Part of a small language model's weights: a variant of Adam for these matrices, 8019 steps.
MLP neurons of a small language model. Each row is named by its layer, matrix (down: output weights) and neuron, and shows model dimensions 256-383. Each number is 128 + 24 x the weight over its row's rms, rounded and kept within 0 to 255. Numbers have three digits each.
A block is one neuron, or neurons of one layer that tend to fire together. After each block is what it responds to, as a language model described it from the Wikipedia text at the highest values.

L7.down1372:086087104126146117085123110114122115122104145095133165137127120092143156130134128127142153109156121112144177130110114163100133132109104139107118116150132121106151137131146105105145123076143106134125168136138162122121127129099103138113115124111153150095108122120099130098143138130101089094125166116106112151117137144140131164145123130152148109140135128106112122100137137150136136105115
Line breaks right after a paragraph's closing sentence, plus second digits of years after "in" (1'9'08, 2'0'00), list numbers, and table cells.

L2.down116:115124135086118173176129128191120119089100133158167141159149150139074095130079125115115135088119134137155168160155106118150119103115125161123101132142084117099114135123137118112123123133136152144067152164143081129152158156112117137111107114137133164143111125123109141159138153137102125136105116150168158136124170168117137125174108120125134132117130175095140152142133125143145116156114
L2.down344:133152121145152083141129114105102158123105164170135143116105158083116119140138130128161135128124129134094126079153146119140113127138156143105134074143177127112118136131104150141086127121163079110157111131109107112105130123125130131136110143127186117124107123127131069145153157127129120073140085103146125139137147144110095098140087121147161114123144131126168167146117088134126118152174
L2.down718:125170111132136130175096122112116124128143126119109160098101100169098105093096095181141122125129121195154123124129162118143128167190148116119115096119123132143147095134109116142133153129137105134143122086118141134120141165141136181126127137141093147124142174123090089140103135097113127116159121106117174165061141152160153129147099122102147141167103134182088107109134131139139121128156
L2.down856:120144107115160144088087138153103150157107138114160153147085131122121131102140121159139134128155084129111102095127167162117093143150139129157145149130127145122137130113102126133141140096134077111122144090125118152094138085138085156118122105122119126140109179110127096088178154107129153094085137108129111128149132157142116130158132148129144118129098121132122086136154139127144155122134
L2.down1449:154115123127112169152174155128105146104112138116121074065081153105112130158107110154135142151082149141121096125144155112119100144159155126127124129110144080110162087140119183108123143122134112092128121093154153118090134116110134149120136112126139105111086122152123087128109159114126134079112114110129098159106134136156144118136092137105128121103110126145156115107176155125148118119093
L2.down1508:124120133131113134141118099126139126117124150138178106138145150134134117104135168123127107074111107132154120134119136141152157152144141101147171097178104183148141126125085129093134160139104093094143146119146127136128145163112107113115102153157145109123144101176144119148172116145103132168155104171144131105122091125130141140167138148119141125145157132121172134130150134097159146143146
L2.down1638:096165179123118124154147153147103080175186116120130162110131125158174159128140177152127103171114126150112121122127155160183168099100129097087173118152137145170143144119143134104142153117067122148141098122132089085127134109112119109132130140143172136106157127124130114095224139126109107149141092154137100145141110161157092100133123116111127126143163112125142159141119106141127129155136
L2.down1823:104156181135119138088133134091149123104157174127143113115114096078123130139138130110181058129142111093120118103135143102124113106117158150094070093097123087112119132127161061134105114089153170109113172157120120157097073142137177130128159112144126145075105109124172129101113116102076118104139102144110127123083128113135119147137134131118145153102125134125096150125133120110169141165117
L2.down2153:123114129129082147127129127100154127135098124090113149123137088155084140154112135143118104129101102152139084127166151134140110104140155159141110101123144133117147092209108143115111082136103128123144135187118128101160141150131120141124169159096136105069140160109142125133124134141111106114110118125128153176139097153188112100093095094173118107116168125159137111152143159136105165112166
L2.down2246:138163147147114155152122144144117131115075142100165107131096109108125082161167163104124155127133153118163054096129147099144130107154098135121174169108130125134166070096146146125137160157097106105117106157138127105106141129128158124102126164155142151075116126141093155149171127141107100155132094123145123151176120142120139084160141118094077145114146119088086124105127105116162114150128
L2.down2267:158109163113140097139118115147153168132147097100151151135114142096086168120102156102122145138164159151164155124110146091122138153157103104140079131092105088139142143180142122160136135107141138116133160124141110148128096089128136132112086143076142110140116110118189098094107151155160140086140102154106135111081146142123142160126159111085127128127141140148109145120141125169116154166149
L2.down2323:153150135150155090154140120097162131125173129144139124120119081113088132131105130127152089109147163137093117127078124120155110150096105067142135088079142132132125148140148113159169132150157126134143099121154127139134166167127109109119112119153128191129125120105138115135112134077155150085115135098141135137085167156143114124187107129111134127089122127130171119158175101125101127095097
L2.down2449:125147117137136140117129124122130167114128122123104143115124105139129133111109152119116148110129161182148110078119068096087092130201146169125192070116157145127128124115130139145133118121168130120131102112149154121142077080126126167127167168124104089088141129143099132159172121116108154139176128123124115151104095115139135127128137154207121124088110141110134176175136125136113138123154
L2.down2519:116133137124117127107084156138170118103100171135152137136123075159116132131156128120141124108135132107099105146144149117123119123129137137137138131176135098132121094120092137129130091143154133095143128132119122124130133151153169119129125144152105130082111128141125132107140156088118115138100129128110135102157070100143120111155116152114102140097149145089102162167184149115130118129086
L2.down2628:124108101110133108089130120153106148138104109114150142118132143153101099123102090117106183100105121117115126121117135086159136115125142105102114145142125143097080112110110127150138143105151147133107128148105122128136166100169077197135130163164092129170143112119147106149124145120147112170087124131176107149129134111153108115118118107117199097155112160082109135154133125128102126115174
L2.down2977:119154152107144067134138102112153121111170094133131115166120129172111119147160147075129119132142129125101127117110108140102111159191087106147146098145101161097122082145121116110159131113135127156150145119118137141095132123129152118129108153162118106141119124106110119131127170105120142125173128151142144107116126124129140133152071162086148176151081147149111102126168083155147125172119
Pipe separators in markdown table header rows, right after an early column name like Candidate, Date or Seats, mostly election tables.

L11.down425:121157146148144152152124132142097120129073135167131095143144149125096103131133167083120153150099130157127164150126126159092132145140095137144125102158123129120127098109152122141143089113134129132129139136134135115091106152192148112150124099163121182122109143140129147115148085110102142113095142144162154165115108102127119137138113156103150104118122090183115109109108136125127095143123
L11.down1023:121138145127132132096144144121146123126035125159154135114151167140087094144136141145123155132104106162131122090149148122184145145132158131149129119145140109147125131094140128155112151132087153091131100148147112086104158110122101188156108134110133092168148135124142108145151136124104150115126129119163113151133138125133128150096143130135176124110112148146117095144173137116137137126104
L11.down2637:114103134141118077134090111135104140139047124133090151114135124140126130129110075134173143130156146147132127138163119111151165142134140098103110153154141114153139135096126134147111125161105119098128112130165155107136153140105078134100118143162115117131114123101115137154203175117135122109129099167141129120127090117123149142136156126124163114126147075126158158143116141131176139104138
L11.down2696:157132132129130127145138153119118127132057143121114122124121090114104163145141125126124159133117136135142139138129108105153159118138104162122111125123121128127119104118100101124163141119127151123141126134127110130105161141123129143112147144084148162099145103149132108109179124135108140119160108132170130132132165136084125138139111114108130150123121109145167121125124138114145121111131
Line breaks ending a paragraph (usually right after a final period), closing == of section headings, and leading | of new table rows.

L2.down110:156121082136063129157124125121130128116153151152130113107156135120124153132123133096133117136124124111132111096189110123102113110131148122112132114149091091181127138154062121098152061137096102158127139131086183073146145119101119102137094145150117100170129169145137137130144167142180125102169122148108133107137078089123137146121127139144118111072160125084135115138130121116107113121118
L2.down197:121166150122152142095156163155161101151131111120123100123121147106125154129116114134175118082127116112118154126151137177160170115153098128110125111129146107110128149067123161080143167100155114100116142136140127112120107112096153142124106112134150153162137093162107128128173103138102124179139108122129147116140059140144138088174095100120133151108178146126129122108182177158127106086105
L2.down415:150175092127099088147083132119131136137161120115156104109110127123117121127064142123113144091132117116098109087174154134114124127166148145138134134119116081123142106106133106098138134170083101144150135142105093157100137153145170149129110166123124103101143120129099125112075145124124120148169089157128137121162151069135142150129157138137117135102111112098097135126132194150138129133130
L2.down605:097123081135139152118114106151155126131161116180123141092146132105113147115144153083126149145162112122166136112105122156164122121113098138139120066131124122120128132149116161076167114099144130084148133157139125135115113148152122121191129162141117118134191144084131127095114142090143113091132120170130149131152112140125128113086122140136154124169166102160126133078138115123140146119132
L2.down834:164085147112138140088131177102138141102153131119131161127117130107122137127121082123132108086131118152157138141174152155097138091148130146116065140134096139101194113097125132146097100141136116106169123102139119103155157119135127145071154150149131092116160086135087113120123102142137119109115152106145133129128091154097098106115120116148139112148115091163090130125098094131101123092106
L2.down1251:119152129114131086135109132158138109107109146190120140123081127171112162145154148145140153132123139141119101138068091130132128118115079148120074103131172110139112153139130126121135127176085114177102123063090146125141180144152117126154167119136123137164141115127136114155098140102157147054160150094080105129153102103126125154157151112149122144130126110136128156149139141191118154095128
L2.down1580:130147122151149148134128121145117150078194149104155119124136121126157136093097125077129138131133145120143105124113084120110120131129105154117143089147067132087161102145124100146129108073123078120124162147164150141123112123141114135118170124154113122099159150140138116095145120123118104110121145154113093135148139101107172107083120158167119088117108128115158118126162098128136152096131
L2.down1944:142144093162109135164133148102137121153131145105142134105117135136117115166149162133143174162134146141183114124086134158083167113072106126140119115154111101133112165107107136125130143137084137146154138134116120121141144183117127093102148136193127089123124134124104113127097136089153143101103164147108136131145105161107096157087171105150094109100106080130083114105149164144138095113153
L2.down1979:121153148107128155136137148093136118108141131090141150121135142108147123129136139158120150120133149125143127123120123070139152145136145125145116121153142139135114121123121107075135171166165153153104123125132125123116163123130145109126100124123101097131105088107151143087143128101128116128130049121141162142180106099150101136105161169154155121132106129130086184140104153157177099102152
L2.down2028:101150130129108125125143160153071137181134141113136114117125162128115121164114090128104151119124135158151150120142118112116117121124131119132171095090129101087147127125102179135128121089146101151125155125156128132161111080142171126123126120122146122156128108179146178101135169122136092120129079129113131128117127150139133104112141104110140124143140137135098145139122152110149077156099
L2.down2239:115148126085157144109145119159188114098151138118124126081162151115147122079105142118091166117134133130109160135149105134130129163164137138125117090137113134103153133091118096149143119084102128116132137129179135154141116121108101119158137140126136119090130111123077150091153109112157101092093144120102110144113127119148090094091147117147134127125100143116163133094135133138136160059151
L2.down2440:124089115150107120104106170155104158097108130115098120152114136053132145092108118093132123123153167146134150124151131118086148109129112103117138148157148177114137143148136126125149103093144112099168131154150080139115124114141100118153087120099157116155148190130119119106162174138137078154121125128124174119163133093108111134098159138152122110119089156093119125156126132134130114141188
L2.down2511:144111127142143117147133128107104130123194131132143106134127088107126145125133135105139146142164136113149142173138163114154076119088089094111131106155116129138122087170089155117077143097158125119107181138119095103134117127133127106088102117097155130117135140155142159086139107115148105091122153101148084151152126139155092115110136135089121125100115102116134160152153123195151116130124
L2.down2661:133126129130121130115139152109138158099134139177130158119153160108144118124148138094113121120136135102104154143159092134110137093131122108167121148113109127106107118120115117142100125108066151133118135139147101174169155156095074094129159131127091076110109139110105106118075118114136164129128165103157108101109102130116136112098129144106111153108127133085107129127164103143141156093136
L2.down2919:120111125100126128078121136119142169133126085148130138170096136166087109096121128122136131149135108092115120072132130106100107159139194140108145171161119143113140107125116126139120105130107097153108141143115095152100129154131115120117136094140097114161146153157130115115121185110157090149126112138123131127123118132122126119106151098142127083139110107123113138109121125157165116134148
L2.down3069:119138099113119131107093127124116132170131131106159111095139164107073123164202106135114116152106113138118161134127131143111119126109163102145130167119098093113142061130151116138168136104167125156178121149128132130095143136085144157156125128129138096096149124136156135124122107133112123101148084139127122125101111137112167130146134128126126135116175125140138098134051129078172138160111
Line-break tokens right after a sentence-final period that closes a Wikipedia paragraph, often before a section heading like ==Plot== or ==History==.